Part of a small language model's weights.
Size: 2 heads of 128 (1 for keys and values), vocabulary 1551, 20.1M parameters.
Architecture: biases on query, key and value, tied embeddings.
Training: a variant of Adam for these matrices, 516M tokens, 15748 steps.
MLP neurons of a small language model. Each row is named by its layer, matrix (gate and up: input weights) and neuron, and shows model dimensions 48-175. Each number is 500 + 25 x the weight over its row's rms, rounded and kept within 0 to 999. Numbers have three digits each. A neuron's up and down rows have the sign that makes its largest values positive.
After each neuron's rows, "fires after" lists the tokens most often just before its 100 highest values on Wikipedia text that the model never trained on; "fires in" lists the words (lower case) most often at its 100 highest values on Wikipedia text that the model never trained on.

L5.gate475:482521494488519443494488466503505492494496526447503513485505440461462494491482490502505551492507484493479481505502512482480474498476516511473510492561507462460490479521560503431492525487496527499492512560523497521496513522513487505475504532492524499536471518461478477486522496552526486559548506477500498491434501490509483469460496510473501505507506533523516486513488499496462527462529
L5.up475:528543491547526480446526494482530488529459481476465457538496506484528459443534474490523492469469526493489483498470470512500473445495524501511474497525526507477503511531481485473489511474524498552523567529534542476474502493490502508458524483478521498488538526457518511498500486509506472521480498516478538450473534486527457499472523515459505481503481530506496476489475515514542491496459
fires after: ",", "p", " A", "at", "A", "ar"
fires in: "after", "upon", "to", "following", "early", "despite"

L4.gate352:491488516495514483466482530508468489502520525518505497482495449497486506524481482524518522466503515498500485515474527515469509482472526520537510492481455493537519523504525516465476534515496522479503517506507503531504492508445561506462546499485525483476516482499500515528478507497499522512567485484531519471511474474472498479526522510477478470459506482521494499459512530511526493491522
L4.up352:504522438513545519508499480495478516497516523496488503479506502508506525507462470480463513476498490505514522528507525474490497472506486546523508499537508517495463519505484524474501452545535514479512509494494480515467522463495546481510507494493499495534525490501530568505485452470499460492511463487486468498506522528484510477504574529460511511473456487497465467527501494542510461494466
fires after: "ad", "fess", "stru", "n", "ib", "j"
fires in: "professional", "construction", "traditional", "injury", "exhibition", "tradition"

L5.gate267:494531512488560524511478499547498453466518515502516490492500558488476474512506494462499550459507497499484460488484480481520474512504504491485536507510521482500488544482501531499524493471542527567538493517499487479503485480499531482463496476484489500464529487499501516471475519462501526544493461494457514493461516457522499488511483481482474484479547513489513509475487462428474470472458
L5.up267:501517480551511486491490469484498489477521503527545500514528475534490499489486479452492446514482497466457474460517469495543494475512515482467478480483459508472493496470487460505463484488504496525500525502502475511475446502539516489483501526506507487497501582454509536493479497465509473508482512554511463462543522532542490552502532482488507525495450503507515520475513517510481512457499
fires after: " at", "istor", " Th", " L", " At", " l"
fires in: "that", "the", "historical", "latin", "same"

L9.gate541:482512495500450519495535485502451501481504509486503504492535481502496491526491496523514516493538491521527490476483535509430491458496461527536533458530488528515516448478557478515474461469471506465520495527494450522511509492507516536486469534519525480477538465504545446458509462499485492517449563537495491509492517521489506472495479443517558507501520509521499498506539486532488512480485
L9.up541:494491488528473487499511525449508481466506495494474455554514505461475500441468503468480503529536515550502509501500489549499529484521495519532511454477468516462479504489520516500468480503517485515483506529522448510481523487501514475502445500518539503508506469527544528452506523478497444475468519519513453504508499529516496527492502487531517467491534522456524523487498560513539457505498
fires after: "0", ",", "A", ":", " A"
fires in: "000", "00"

L5.gate966:493513483522508496501470471496517532494502490496468534509501507515462514485539463500506502473501465523520499533527479504508537485550518434514515514539461473486504486480464485519497504507474521517493505518497505472516514496450504543505475489524470464485476535498487470530499497550527503514492550459515468511483437468503495486493500479484499513481490497552476537499498505463425468489487
L5.up966:442546500494528507501507524468469498463485516536511485534529524494518483527516509520542501451493485539521557478487499502489493479487488503489495543480507501516552518501522509517501536514515515511487554504522518517538538532499464510532507488467531499503441494524509519473545500469521504530506519472479518470471516491495483487491483517452479501469504481519528508496472466527521512512465
fires after: "ort", "ou", " ne", " O", "it"
fires in: "northern", "southern", "never", "our", "either", "region"

L9.gate569:475476517538501473532503476477517501469534509488520503510525507488441525462490502506508512485503482519495479533485534483548552518458545514499487461511503501448497515499517483476490489488494491504519510491495523527503513483499502490497518499552494510492540482546501426467531475518503512498464480524450523498494477518482437490474486527505470502459544474486537538511513503496511511533544
L9.up569:482505448513485481512480538471520539505530485513505475492498496499484515553535490524516491485504491516518492458483472524521535495520535509507527506504454508511527446505499492509480512510495493463479546493501449530502474513518498496510534471528489480490520473503509477514521526528493465503449510537494514488491477510476538568494474482483512464504478479530522498477483499544469469512540
fires after: " A", "ail", " Re", " app", "if"
fires in: "railroad", "released", "academy", "athletics", "award", "appeared"

L10.gate220:542542521529489517478527532470456486491480553498495519496545521489493516472512511531501501525484482511494548479500477551505529508516524458466538509558487522488456488492518482469466513490470474471485555526561535496531513465513529531491477528543539500482508492470477532543498471488495528522517539513486499492491467463493491487562485509480507552501467499544499474530491448505462519486482
L10.up220:497534445550485504493472496488504528453495494514518470494517555470470529482512453455481536491487484471485474535493522524490503518484501465480515528473454478465515539505525458555543447516508533500466531464533536559472491515513474508498517480502535493546448496473526477507474531494504503487500514499466492501508541478520488519472522496474504510472463519476538526497501504507507489496515
fires after: " H", " M", " m", " and", " Y", " o"
fires in: "his", "my", "your", "our"

L9.gate181:466481481496531510474484513534457530533443487445544479468480516479493498466506486508544485470519497489529508548469483490475485498518495494504471478509447476475503499542506514466528464516494506522505530508486537496479523499490538509488486507522510487486533478500514554489475517488516496552512508474489507507503526516528520519516514483518463524519528498462513519455507451493521475473505
L9.up181:493516510485487497465480519494465516524548483534534478499529492517498537476498491447507467474503520518474513537447481493494466505497481519463502564490509466525520471479518509491480503526460533498515502501495491502531510479477508477471495490478507431503517456544557491480543488477544518485508516510524503464516487523490557439518480457524463500516514528540504509497483507498482466509505
fires after: " the", " l", "The", " L"
fires in: "first", "last", "final"